From a checkpoint of a small transformer trained on Wikipedia.
Size: width 192, MLP 768 tanh GELU, vocabulary 978, 8.4M parameters.
Architecture: learned positions, tied embeddings.
Training: a variant of Muon for these matrices, 239M tokens, 7303 steps.
MLP neurons of a small language model. Each row is named by its layer, matrix (up: input weights) and neuron, and shows model dimensions 0-191. Each number is 128 + 32 x the weight over its row's rms, rounded and kept within 0 to 255. Numbers have three digits each.
Before each neuron's rows, "fires in" lists the words (lower case) most often at its 100 highest values on Wikipedia text that the model never trained on; "fires on" lists the tokens most often at its 100 highest values on Wikipedia text that the model never trained on. A number after a token or word is its count.

fires in: "while" 19, "up" 11, "whose" 7, "about" 7, "white" 5, "what" 4
fires on: " wh" 41, "im" 27, " up" 18, " ab" 11
L3.up628:133137134202165117116157106087121116130155146122125094180112122134151105113136098087148155130112190137096076156114185141181134143136173153164194059179120110079122187094141137169155115070155103190120094147128119074099144137082127101177162153160091070151193122117076172098126163135115106122139094106164186103169090079119095109147179123153130093162072094142132145100119141115123139125116110117188093112147093104100116116110084169133137109139175139116138098113150098127117145140119057153145096102123130173127052124103122158133029087112138177179165167148139032165120139137167129140

fires in: "was" 70, "is" 13, "them" 7, "to" 4
fires on: " was" 70, " is" 13, "m" 8, " to" 4
L14.up94:123118115135187204124143160118097169120072125089164133183148154203155121101129083135165123130131118135138154077116122141147174151130067102147134093135122141126164060185126137109115131086139069119164126188167130121110149052184119121153120148132136103200085120052147062130125091105098125184108110180096106168133189138136114081110137172158108106184096180122101116137150075083146124167080153152114159124117129111141191094156066131110145124156149126106093152170158181140133064104119146141107169153081132117125120168126095176113087142102145158184182144178167089139176108116136100144

fires in: "years" 24, "year" 14, "film" 14, "time" 9
fires on: " years" 24, " film" 17, " year" 12, "ear" 10, " time" 9, " act" 8
L3.up244:152170129133121061124146021105172154139062134083125082118084147149128128134136143108097097126179143143135135155162136121165141056120145140106097121142076127173063140150123124172110148128139176135124123143135135198122109129186125096086118159083115118119085085085130178090132161160164120125133209118149191103114132119139145050129122122092137148140121106109139153094127140098179150110160074118123095135085122141126159134140068101153151139224123107098175080119160145122147184150096082124103179072160124094090067101135106149117089120193154127145151125156155184140148133182174089186

fires in: "john" 24, "she" 17, "johnny" 6, "jan" 6, "johnson" 5
fires on: " John" 36, " She" 15, " she" 13, " Jan" 10, " Jo" 6, "ark" 4
L3.up242:102135152140119116143122144085151134085093126065084113116130126139060177121138145150107159089098089161140195185134152132081087135150107119152125146156121093101150145107110121138105109070068138145137170100155108126102106102132133128134141109116139125143144141105156135130176114123121144138188094112130149102103063031112135155134086146084151092123090128180109089098123115165142120088059126178108131141142120144069096142155089201106187163119143152121082121140120097141106146087093082140118161140181084134226120169085184090124180173138174127088181199167065105062154115124159131185

fires in: "is" 44, "switzerland" 6, "cd200" 5
fires on: " is" 45, "gan" 15, "z" 8, "0" 5, "hen" 4, " are" 4
L7.up308:165141130149153153107193117161143147168116088119134125112173153116117079163098124113113077175153165104149018163163125136142058172100135111107133064068166134118072128087125123132116143157126145124111170105148085128144161105106121146145170187156117163129100155103146087118120117156157140122113116105120126167095067105157134142094146122090118146164137118133172081151122144124158141219172097077086112123119090133150135141108069126161158144111255132173146137119115116126107153146158059112111119092128203186129130171144126125090163057172182115137106168132109104149116088080105137133

fires in: "who" 43, "that" 32, "he" 17
fires on: " who" 43, " that" 32, " he" 22
L6.up721:147134102107097112068133084167125167175106131144144074118095166112086121081183127023123156088125113152038155162088141127098141136153111172111105154150110081116143116117152127110107131128134129172172086152120080112155090166109149125120062144120119110175068131113095135162184150172130103168118137133086183126120153115135079097170166149059139133122085109097179162133126114133070136061130111147161200160134138084179159151127109156201074195137187098093127166115088122159116135182124149094128147168124096157108135133117099131150164149132114087129177122114070131063117101126151165133

fires in: "league" 33, "s" 12, "of" 8, "lieutenant" 5, "television" 5
fires on: "ague" 35, "'s" 12, "ision" 9, " of" 8, "ant" 7, "an" 6
L6.up165:140165172119134183113068113120110155123154152093103124106118157129147137118154096183149129172112061157141093133103200104114175125136170142099090111098157118170156177164120178090087078046171172126082114203193125153168093181116128122126093104114084166056129125152113143090125105120164094120102144061076167111095108126143175140101148083137175165106133100149169153175081115132139158135102135160134106122119157220135156161089128140146107108164172128124120118092155073121105121163123120149180077128098090182118088135150143123101110183135133108101146045090127191153111109105121122141

fires in: "that" 26, "so" 11, "said" 9, "most" 5, "almost" 4, "although" 4
fires on: " that" 26, "o" 18, "ost" 13, "id" 9, "y" 6, "th" 5
L15.up757:114120142189132087146129110139167118094154102103119154074108118152078134122095165118208111066084132140139093134119096090140175132048137121148125147186164107150138104094122096124096151170148173217149134110152207123159127150143153078088132178096140133125083128134127085138143190140122130119119074146134106087158120127113137134094157171100106105137148150076163130101089078049083171104082162098117133170217177126107100157104076152113184113100182138114095162106105153137128141170171132124128093097098119126103117148105090132149130178202097173096169134166122127135152091120168059123

fires in: "who" 18, "due" 14, "apps" 11, "upper" 5, "information" 4
fires on: " who" 18, "pp" 18, " cons" 17, "ue" 16, " reg" 4, "ation" 4
L12.up604:098132094109135165129179088173136184160135149140196093093136169090100132151164152125096109128095189113178118060090164136135149154140153111077108153043114111121140171167156117165155151126136071129139226067148148105116112125131089113134129118100066101109149137133086147111131146133101182122143101090185126144154086117147088120191110166134124130157110110168112076137082127128094110112089108136121127147174123084144094140159132143112167189078117127141155111166121166222127113093174069115101094162172092060125136163145143121074115126176081160192127184164129119122130167117142095160

fires in: "three" 20, "third" 11, "through" 10, "place" 5, "throughout" 4, "than" 4
fires on: " th" 59, " Th" 11, " v" 8, "inn" 6, "ace" 5, " h" 4
L4.up411:104178152091103157151108152115116148081138116155186182181126104076106130166116105086204134093154106136143132043096159146181134073087136132172158133083170187097120100155111185142170143117156195157157057136116198069108158159137181089169078107160091136132134149104107146152156151121104100112185123102112111134132154131046155100089150150119153106106102091165153090115124127120092142091137137184146150143132116094111127157089124089153086119104134125147130089126093074136138119163130117182207099137129133111084129118157111082077111097085128094043170117114160108149090142118152163130

fires in: "one" 38, "two" 18, "three" 5
fires on: " one" 34, " two" 18, "ne" 12, "one" 11, "ree" 9, "ide" 5
L5.up297:149110157065139137127086119142083125162128152120138160148153067129086133145147099166133146130151150147152147132145134074130118099172076158087141163166103158129103104129163166070087129146103115083083103088107129090122166107086128140105091158146089069126120129139094094136130074130126182180180128109182150146129133128133114144123055116126131115096002128067105088208108122182116134118178142089123188135146167137111121125132139142142128114088103128175130145191123127172106054110143116109133100140193179204118131119101184142118188133134165179181184160121070169134118126151120168105

fires in: "one" 20, "two" 14, "some" 13, "white" 8, "wayne" 4
fires on: "ne" 17, "ome" 15, "ite" 14, "se" 13, "wo" 9, " one" 9
L6.up274:121183100072155107094140107105133140105084146185132161164119136151082124188121123125184162186159142152110126147200091093112121150109076171176176153167115111125177093091188090103089103094150116126068130062172121123140149124131136076100169126115152126151119126130160080178106146156120144115109137139145163153116125135161137157122129095126161191100090105086127053167079162131130079082154131140100183145180169100145092130159138111110113092118125147065111133136171126153138149146187107137159097124119183046108100143142133147153129105077127155169138184136090049111076158071165102075

fires in: "based" 20, "released" 20, "began" 11, "organized" 5, "organisation" 4, "organizations" 4
fires on: "ased" 47, "gan" 37, "du" 5, "as" 5, "ase" 4
L3.up551:115063163154124059136122107118148123086164124119162099106184164134076120107098072107151129119162158120124104100128116093131214128154069096102118113164043148132066117135107149043120172127071139087144150129135134136130144148111135055106154121104132151158140081112177126112146083158165137114139155155143170150110125110090125110170143086116194079165069129108132093112102139159147153137179050127132123149147074171122134175165086074158093158126138136125098177128145149101072111124117112167170113162168126187134144194089155111144169069158162058111151118111138149172123096096144172100

fires in: "that" 56, "between" 23, "who" 9
fires on: " that" 56, " bet" 23, " all" 9, " who" 9
L5.up93:175172140154092149138158104136108128160147137162154127143165165127135117054099199111049152155087162108073098090141176200163121128182129097094130190127137171147127077142158104154120144115126107128172161194223170110070120151118121144126118138144099135123098123164106153141137090130119145140100108116107157088117108058141155180104133160140156100086115117125119201105085112156111192099190158112115159200081142084099105164088120176101149137185200133097183127115108123110145167121146141132170138168149120102150161140129069114116105102085042166155120152140127158129129146116156132115

fires in: "is" 26, "which" 19, "film" 14, "form" 6, "formed" 5
fires on: " is" 26, " which" 19, " film" 14, " form" 14, "act" 4, "g" 4
L10.up367:115146127073127157157166060106136113146138110120135130118119145126120118136151102101110093114061145075105175156076156152142122155127152092136067138122179136112121074115124091093080163065176109159113122142158126140141105111137105137159102185088179114122146098122131139165130150216136093106146137143104138099152061182045121150132098142122098135142135134177096156116094136093121176107198132145093114128044094113195118161119040129152118189169222117081151090127183123133121141134103130145132105123146151092112061130121153107137133110180123125121166163134185135185132181053126154154

fires in: "are" 21, "area" 9, "before" 8, "order" 7, "be" 5
fires on: " are" 31, " be" 21, " Or" 19, "iz" 17, "ang" 7, " or" 4
L5.up135:106151151109138140130094096153119134121134078138126100102122095115072107194136120109153116178111148157117117118106112124134137133125148166067109170143162119108107191079078192166069167118074052187051127146085158216096107175149061083143113158100160137092161152097124138134166145102135151162130155109118165138121126208103092120084132118189172115092135116123130134128170099150110166124168157145110103155168144129142081135091082229089140088100126109104158072139158180122081084190158162130116115112128082123134146130165152130124081063162150114084105115133140126137168083122107116119

fires in: "that" 36, "but" 15, "three" 9, "while" 6, "through" 5
fires on: " that" 36, " th" 23, " but" 15, "H" 12, " wh" 10
L3.up361:151221081125181089148106117193100089127172147116124085130123119111171138106192102106149131125123164113094085190128140142100115138108119159172131131055164129109161141128124188137156129143155164108151090166095089069197111108112165159112145144140162097154119110132064119109103108157097118074194090178121152155153114177141123122114154123134183075125086146188126134151181084142097152102146144197147127081097115100157140138109146191120145193049077098141160147116166078100163110148155115136098132141127141104123138120119134066133080128080142157059133203151095150098148114101120151107

fires in: "united" 24, "years" 10, "time" 9, "world" 8, "us" 7, "republic" 6
fires on: " United" 24, " years" 10, "orld" 9, " time" 9, " US" 8
L6.up596:123112123146134111155118128127083107104095093166136102165059195093141135163114079116125122187134159152136160114154132099165109165130057075151193141114090141076068097156097136129146112088205109122137114112082115165098125191131099092125120121119122118156132094128183197129133155105098104072147177138096131090063137228118150141164162136144137101111178109077125164094137150116149143128199094146136126102092150148140166131168119122150083109141165158102070118158163105118104179142148091108105228129160122116141121104153083135157154066156118098104164169162182136126169138094098160165

fires in: "film" 40, "form" 11, "formed" 8, "films" 4, "forms" 4
fires on: " film" 39, " form" 25, "ict" 11, "19" 9, "ilm" 7
L3.up174:090126123123158114164149049109097104126093146149095125117166159094124127126157125134093186156129121115109131158191099168128112123147139121045110091182087125120126107157092120072080135130159142150098092146158160112163079155074143068089089173104107160100174145150150126100167157126142129183152146161099142179188092186114122112163073144088129088103125123140134114073115102113138157141139130138076124110090064161156073149137171061144160107143137155153192159128116159107049087136153121093101117162112107086106132062096109169173200121224094087115131110136123156161134150147143139168

fires in: "two" 20, "m" 15, "eight" 7, "mi" 5, "fight" 4, "height" 4
fires on: "ight" 26, " m" 24, " two" 20, "our" 11, "ft" 6, " f" 5
L5.up236:153155141097138100127141154169134119145155171100082152127107159108163117174144146098189156107096136112113082176123166112207135177064100142133115179098135170138160101108130142121135119134160058148159158119149167098161107100125121119105140066142212092137128157155130105112126104111112111162143137154166061105114131141140123123110194151131094159149079112102109134181122119126118193119168099168138130100107093177130070056147108116125140139095137106181101115146176131156156094115181098109166095178182171087144098125136191135059149152013158147130107111124101166129042159143135150089

fires in: "league" 26, "division" 20, "group" 14, "decision" 10, "groups" 4
fires on: "ision" 40, "ague" 27, "oup" 21
L3.up394:145162106123103186074134163127115103122103092136163143069171154054097119107158123136148202138073090131059125101138170096148122111149142123115145133143102126138123157136128150094097169106156131111130114134150168092181162125081186156078119176112061150056137124138158112142123126140163085146160119149086143086133111124082144097153111155065146135097069176091142106106131182115100140111152178095181131130100123109190175113105179080202134078105161191190126131154147083117107128125162111112166079192118138127101087155189097086139145104126111165113138117114088166182120177138072126165

fires in: "during" 33, "place" 9, "winning" 7, "following" 7
fires on: " during" 33, "inn" 21, "ace" 9, "ollow" 8, "oun" 6
L4.up578:136211111132080107142101124161071152098124147082079130157132170097139101138165115150083165142213132143097118110144187105182139128194165129066083171188124107102136064160156142182141081078129145105112104099129156157173198186127097111097163151137129126129133168088174132124167084117152114192120099098202187141107131127123150121103115080155123110141164076097158142148136111102103077082138137153114107116180128142122137170116119113109114140180136109154161102108151164104180127065120140182140092129147104132077125109144028077132165166149141117118107125145131092116102162135159170105

fires in: "al" 28, "high" 10, "album" 8, "all" 5
fires on: " Al" 52, " al" 32, "igh" 16
L6.up555:143158112155172175181095127181133099089119139120112097143109118138167091100104126176156109087145144075112137154083136220153176156130154092075091141099184107135207153115151129143108132068112084133165188160142143128099164188129089151128141088133104122108184211179093145114111135162134173113086128059143117148136137129148094074148140155083167143149170124101124096065115125082138120029104097121144118082131161143141099117115159146096120093099143165088104109122153093120193114158195118056114099131143152175170119134069117104122117146073183139128152117137135142104113129080143142151

fires in: "music" 26, "world" 17, "software" 8, "career" 7, "left" 6
fires on: "usic" 34, "ft" 23, "orld" 22, "ub" 11, "areer" 7
L3.up672:119126153103139101158187133113099115093122134106160126142077174174131091120123131125143090121138095121093085101065108129139128073125100065124063144089074181168178097133126153141091146132133113133140144110024161107094151081127153165110134169206128152158083156170192143147100102114184140129117149140115100180140075114160114141094110147123109160112130101161163170071093182106092129135180092137175082104171087190121124107110136125143165119123223110132110117149111123131140139168167111104188213103161172188120085119153112113138166147097106110150128164152188108085159129169131121110

fires in: "in" 47, "medal" 8, "record" 6, "during" 4
fires on: " in" 57, " rec" 11, " med" 10, "rans" 4, " during" 4
L4.up698:128078033128164120163129190144103149101132143141115153129125153092116131180158113136063121090073132104060156083163189093094134184078118147114165136097088155144134203103158121162177174150135148136123108112096108111132195124124121074135185121119162085137134172128100115156143068097165168160109139125099132152112153111116079113158078156106108150118132125157149139136154088107118110140141173081122100075128132146177078153082134113079131122103089088183118151077161142050179181120089121124138092078124184142106117125093116096162160139168111126085168152106097175110060179114125151095

fires in: "by" 68, "she" 10, "he" 4
fires on: " by" 68, " she" 8, " He" 6
L3.up453:154103149146096101111124101131049154143131156078130126104091150146093149182152120172116151151149098161161156106088129121104059139137083135138147144097146120166163080185147107111129059042116157138152136094115138116104145088173096169105119126155110165093158062108122125107150142145158119171099142153161158126099061102132131140124151156147182031124151109127147137101164095136144108133159091169100070135121152121075111104176202130131143186205118174115142126118120141147146222098140131135089139132127104101139133153099136160132126172167132121138166060141166116106096127133154093250

fires in: "all" 16, "record" 14, "company" 8, "allows" 4, "also" 4, "personal" 4
fires on: " rec" 25, " all" 25, "any" 12, " col" 10, "erson" 7
L6.up573:161087091154130090198175130093061163077112112137216100143096168141124160157106192118083085146123142142188149133138128093090135175163161149137113169094184112111128107139204167170112148186154082106115133084130118152150142158121094135144141108126144117082094149157100156146083153055142145124095178111171134157107109112133170175122112111126163146103084103172133175106062092124082175152177127086130118095128143024131085146120114111135095183086110118113089057079170075095150107174158142179137096137115122141129176087120147106133138107123125134135122150162108132155173139140108119095

fires in: "al" 22, "album" 21, "along" 8
fires on: " al" 83, " Al" 15
L4.up3:181150155073135153091071135149076097089194107160132161162082127088141130111107141141112111162096158106164172087113174135162145121181084078134063168151186151126123126082151108187091132121105140172130197156157147164130115166114101071150115134134149123114139127107192148069124100125086149126095114140201121096113089141100170175120111138080124147154151129101172146146070136044066091089136124083124117111108121102100195155106097148104135141124114157123107112170174125151083105168193087090100139098088160086127135107083171086165133137143103127115156096161154136140091112177157066162

fires in: "and" 44, "who" 21, "but" 14, "while" 5, "so" 5, "then" 4
fires on: " and" 44, " who" 21, " but" 14, "o" 8, "ile" 5, "n" 4
L15.up669:177069106129122131142168151137111129106051136149158122134102153085124131138191190098096145132110135117127131123122105123130149128120131143180073086073170092155091141147072118127105118143118087176129131076133188108167055101076135116206069151092156156089136149077167108152151126159143118072112138168113119126146132110105153099095090169102153125125105079149127146163169060074140169141071135082136199108098098104128127178136150156128112158126186128214107133094146133145107140116169153158062125126196146104082087159121102151102179096118094147145147140117134141084047082159156106146

fires in: "born" 43, "announced" 6, "married" 4, "term" 4, "became" 4
fires on: "orn" 43, "ed" 21, "ced" 8, "m" 5, "ame" 4
L15.up403:118097120181064122120103140178094135152119095193093152133159170097143105123167132156168127133105094115110124042186089130109084196151099136149109091142122128118135067139127097142158112142138105078164080122141144185092137125166073146114102142149139130108130141079136034164088109153119219149130124150115187142110208068194134148163147120122114121139089115148129126105151130173154154167113142167188120142128137067115127136124133091137157107085141101135116054129145095165139057116103074115146149174139117099145097069058118113090136145158100127107085137117156151176064134088140153155

fires in: "are" 40, "area" 11, "of" 8, "areas" 6
fires on: " are" 57, " of" 8, " st" 5
L12.up103:081113112114119165180171111152177209081123056109116146171112154144096096105172165079154117147152161147117158120093158140135088162140116194155154146138103103130148101081152115131126127109149099117077166181121135104120146094162169120126170124077076118067116162222132134165100163130181085193118147112147116170121085100135049113081188137095171118107134115127155151155124107109146149091194142121095124107163139133131094124084076089101149105151150118104068119066141117174174083097102098159196099079101139076078115090149103166194133137118113111125143125170131132152132151127099133148

fires in: "february" 19, "during" 16, "from" 8, "december" 5, "when" 4, "alongside" 4
fires on: "ary" 19, " during" 13, "rom" 9, "ab" 9, "ong" 7, "hen" 6
L8.up191:064101094153124156106164098121131126110103112068153137149153145158143104118125105068137137144192117124105244113151192102154137155127082156123073121145143106153117153118115150152133108100160094097082104101148117089128157112111129160099157072156133092128112121154114110130114087182154077168122099122161096137101060144082131174159142170136117138165114115110162125104142099041117161163157172097143106110131080120145119172157136087138176135188086152039158156123088122178181115162156153153151129080163164126097082116167103126141158126119142096087108217085193164147163111126137120067

fires in: "the" 65, "auditory" 5, "my" 4
fires on: " the" 61, " The" 8, "id" 5, "it" 5, "The" 4, "y" 4
L14.up613:138167092144133150169166088123135156078059092165140115148119130115156115137128130126098054122161125160158170123147185076136184153137046130105111100146127090165185068145124109111061110145116140135128139109086136137097109112156158076143139182148059123181074106177175195127092177193119175100136090074139156098151151141108092131095174157159133049128111199149117120145101081144135148151128132131124122143117117096118137141118208150159108133125217116099114134074114104106134110141146155095175096085162071099162125159143154181121131110128150127109127056181134100105102091130136107122

fires in: "including" 18, "are" 18, "include" 13, "area" 13, "is" 10
fires on: " includ" 36, " are" 34, " is" 10, "ang" 7
L4.up689:117098125087130116144180106127105145114097140176184098153098083097075112090042079101129135161142189190212175155082136139139126110128131105098071099087142146120140136051089152176121140116124095203102117112144131160121090162147118119130194145086117106136171166166153038125141097172130108108066107168140131147133126103088103141172130136140164163134140114117161138099112103113118128133178128106135134129129071108126084198137079097090128145088152075147113119148124098161105088193106111116073132097167150165118047134174114102134089070115131103146119127112151186161100078102153150138

fires in: "west" 19, "set" 10, "east" 6, "eyes" 6, "notable" 5, "water" 4
fires on: "et" 27, "est" 24, "ot" 8, "y" 8, "ast" 6, "ed" 6
L8.up263:109153077114087092113104139157130124138111185108075191115161127172102077112126108132048144148156121140118223158170166067102158148115108087122122163036135154104106105151071074159115150136147130150144118093150189129182129112132167148130136146109165145106169161105151168121143078079102107134186097120114170118162137100073079199150134115124107100168091101137128046109181102124139131154128095130161078088165154111125153125153123140142114178145100130098151099110103112126086135130090149173151076111106100134067111126132119128139151129081101196079167087104122111173186119113078118179

fires in: "two" 48, "three" 14, "second" 9, "third" 4
fires on: " two" 48, " th" 27, " o" 10, "ond" 7
L3.up190:137142128107177127112156133129114136059163148110088117137099128106074096169111165079166145166135165126134125139110112149183226124090108156181157146108135157103128110129097151119147132143112105131136056158134188102131154131136164077121114111168084081075131112122126140123043096073144147137118125146081047168081097116184148063100156131111146078061132099075135177137165119109075132112222145082149139120159166183119155134131130128082209092157097094165121135196143168119140073123164170083158140108146141137111108083134154111133142093084112128126138150112124168083104117138136159140

fires in: "film" 48, "album" 11, "films" 5
fires on: " film" 45, "ric" 16, "ilm" 12, "bum" 11, "pl" 8
L3.up658:131104150065121146089149049147121118096083155151084130160084147071110124141159144127160164131105072112189155137097112154138137088154140141136096162206120129117038121099144110139072187058127134072143117129124075174123181171148123116131131116114082133046113102114136136128150171052138126132098143156134187149126065112141159123099094150169158122133135137150071119102137125137122068179166111132086116096126141125113141099178130155131064090166124145137180149121135155119125125170143164057185112179113097147119123119108115105141163121164141159137191067164125139046114110095123076150

fires in: "she" 19, "her" 12, "while" 10, "he" 7, "whose" 6, "him" 6
fires on: " wh" 20, " she" 19, "im" 17, " her" 12, " he" 8, " him" 7
L3.up738:054121143172150108049153097138106179096087160111109096190088181108124150126159140162157107125129123094129096090131100108096147130129133107180120151128100142115170125188108159118151120148186146125107109097116182171131161134118182149141088078121108065139113121160143171178138171155118135094137104101094153121108112128099163097188106158122195160138154101195126159095111139085111063112117080064088095110145105094134162155115076155178164133162104174079115131087151098111121172189102090091120115146176089142123137145105135142164144117146098126079131127148137056170143175097169026139

fires in: "is" 21, "ran" 11, "can" 7, "or" 6, "radio" 5, "ratings" 5
fires on: " is" 21, "an" 20, "ad" 17, " or" 14, "at" 10, "un" 6
L10.up263:156080185146162130162141086075099158145071121159122112057124188152154096215149136126153119109157118132117099148106166093094166192096147145073069144090086098108133100070125145190076116136093118117112122150093135134160063106200154049175096113126176166181107129121146118165131135076127116178131115126130145104115075176166138134145168161104101123084160118164126174121119127121130098080133108116133163096116107185082129066086115146173175144095140193173130136129155165176072107152130138124068126102116181163124155119105096114142130092113075137098147122151163164129144141159093111114

fires in: "early" 31, "received" 8, "party" 7, "commercial" 6, "independent" 5
fires on: "ly" 24, "ial" 12, "y" 12, "ce" 12, "ar" 9, "it" 8
L12.up570:159129115108131143099140105092138167183155128125139180114131161102122132137164141115081124150123108141169108091162175183078167111092107114152172095078055120038122182181142130126127084143144073124141107143125154190183141131128180164149119135112143112024147129100129127151126124166075133151054141151153149069098109072112141149108103175155095112125125141155121113176078113110102083135124169135117150068163138129204120140180076079165158104150077114172131215114090142107115139168152146104097139130143092122100137140129159118111166064076170108126129172134183148084107149131162108142

fires in: "club" 35, "career" 17, "team" 15, "season" 8
fires on: "ub" 50, "areer" 17, "eam" 16, " season" 8, " co" 4
L4.up215:143085125086041167137134139140139101110121125131122125109103114122111065123125103097166107093155108146129120211056118136141142134090143062127068172079148130110155180125145147151088114091132133112148124148065159080149149148123102154131117177111116131117177166155137140079136120088147130094125167097208105101120103133147110066138102098100164153125073092135163087078084177139159113176149126118129137103120100142162120029083130160125137109116198120183127135163200082149160129128149122151159157103095105161155089080231154109140137147151112122128149221123131155134142174156146147096

fires in: "in" 50, "during" 30, "international" 6, "institute" 4
fires on: "In" 35, " In" 32, " during" 29
L4.up409:133112111123103160150166125188103107130163113145137204180148118086152079191152123078055130158098123163141123107156135058144115149154140187134121133109094108051133140115120184127168154082105085122110149086134161121130109151103122090078131199129147109158118115060149091116139052140136154169155135137129170147177134147172120158099097178157180171108108136117116142125138130078121154111162150086187138087103130188099075089143172125119089138088171071138133114140108137242132160122124113114107109115174135076122082142134116083074162139117143180090124151093106189119128157083115125128

fires in: "who" 58, "she" 11, "route" 4
fires on: " who" 58, " she" 15, "ou" 7, " dis" 6, " She" 4
L3.up330:128139148148130102120093056163102136159147097161156121135123134127109124124127145139087113137159082062077150186167205152150123122116146100187181136073137110149144118131136142115059102138134079122129132146078145114103130166122125143171140128145112168190144150124153144103186102189128118182108103126128141102132073098113069124174125100100093079108127164119130145140083118142110160121138061091115182119160128084094139116190111175132085195135118129119057165102186097145135170088149168133133112141097102159156132178128128204121068137019075107160127139154158083103098184122131134186

fires in: "no" 31, "most" 17, "famous" 4, "unanimous" 4
fires on: "o" 42, "ost" 18, "ous" 8, "b" 5
L13.up557:084142147136113161171048104153085167144139117091114084154180150143106159061188184172173145175117136121164133116152078115131132128147125169140075110148173141131154119130174157120088088071098143153203123055176098103093107204062151122103094172088124108116107111098079130099190084112173115163146131139175145137134178091140110169107116113086095141149130153153134155083136127116103133130132108050064084135154167103168134120181143120138138136146131080169080112132088088166169146109175159112115123123121095146092065100143150137137079145113120137066161087159100155160125142136148083124

fires in: "to" 20, "of" 13, "by" 11, "ft" 8, "the" 6
fires on: " to" 20, " of" 13, " an" 10, "y" 9, "t" 8, " the" 6
L15.up73:162150110150130147097097124124128153121123120188100123104029146145156114158125154088104094105140134107148110162168179043124117119113117071117131105103166142168098060148139097141140115126142065076095146168132158157105072113127159112187182167118159104111115115202155123151160164176157077118173083091148145112129148150125129152119152077065097090102137138148115095139137118129122082142124145092128108087178138131162104150130120196103167117108126092166095117063193140096070135105128115133098131165135123111121108113189116141089180088102128235188182134062165090117129099163120116124

fires in: "career" 24, "football" 17, "basketball" 9, "footballer" 8, "season" 7
fires on: "ball" 34, "areer" 24, "ision" 14, " play" 12, "ition" 8, " season" 7
L5.up627:104166155094096172107086099158151139118109186110107109131138160095119192158126128097116161162102146128065089127088173133194127155058136136115145145120164188055158215133143142078092143094089164036114089107149130169144097112114127110114170135112164161078139129106070151093083169137118166159114171118151139116147116117075113130135104099092131127121136131119152091149152123150189122157117180163101086147131136132180079157066137078132162094145114150141124115160118134119143187153106128128153091195078125147149083074192160139129146119118107071147129109084161178078103181144078157108

fires in: "football" 17, "career" 17, "footballer" 8, "goals" 7, "medal" 7
fires on: "oot" 36, "areer" 17, " play" 16, " rec" 12, "als" 8, " med" 8
L4.up425:179143084142162079201130144178153163169154155087109163112112109112040173155097143116116107166090093180142002133129188168093149139175173119125058181084145159099176113120157147109094161130144114172126092108130137168133126186135127150118080146151091159110148101163168131184169086079156142167128139139167083142105131150109127129127055127143124137120178084145155120112081115152114161124140133140135132150089114152111115111070148106076108151123117086079143174123177086071129097157104108143143121093126118105161178130111133118141169179204093121135136170111124168120139162165108138140

fires in: "a" 38, "temple" 11, "the" 5, "this" 4, "one" 4
fires on: " a" 55, "em" 18, " the" 5, " this" 4, " one" 4, "as" 4
L10.up549:163118146106125137184118128094080113129171155098148097144122121079102151132152101138157166185132100123107132157146156123096134082124119114090110135156133128113081080126085136081186103162116225115085146169170168130157140155084128097156126087163133145133135161127127207135131165139130099115136144088165100128077111128084091117177139077109084141103172151206189161135116088109078108000177092133057129125157137095159142158062140111140072096154128142118104203121163104114113130130132147158153114096091112173134164145125105127163068130089178141186120149125094164123112158128146160161

fires in: "during" 48, "from" 35, "featuring" 5
fires on: " during" 39, " from" 35, "uring" 19, "ince" 5
L3.up139:085144131091139135105158079116066069119142179083153120148147059086163095092160149085117137089148134103120165124107067137072137155101112132155106117125108119127136091153163118132218124131132043123104140130101168099126145201127168100099079157120062110125073151082134122097101140120129142063136096113121163115118133184150078131145131133185131155142137078169156095100092123142120125182138177066142128110098154133097100092195150129144132089136140157170146102090082150194121160079131109114193095107146113118118141157168157145172166157108090141093163121118126226195131151110164121122

fires in: "a" 40, "the" 16, "his" 6, "to" 5, "hollywood" 4
fires on: " a" 46, " the" 19, "ly" 7, " to" 6, " his" 6, "a" 5
L14.up581:149198143133080099112109108119067082129067115094114134079115131127159149159161134158174175123121046092168152168117091109076090108154153084134138106168146090041125098118143097089162112116141147105121111129068137122113173167136167169137123164167077103141141139102146138130073149094148150095133133120154110156110165099163167163123219155117176143132120123133128146111126106102144184053097168139125154140040176108102143161159127104155114108079087142091109190114170154061137184173114132147102145127140146109148102126103118109109148065088165170160130103130143143060092178098173114139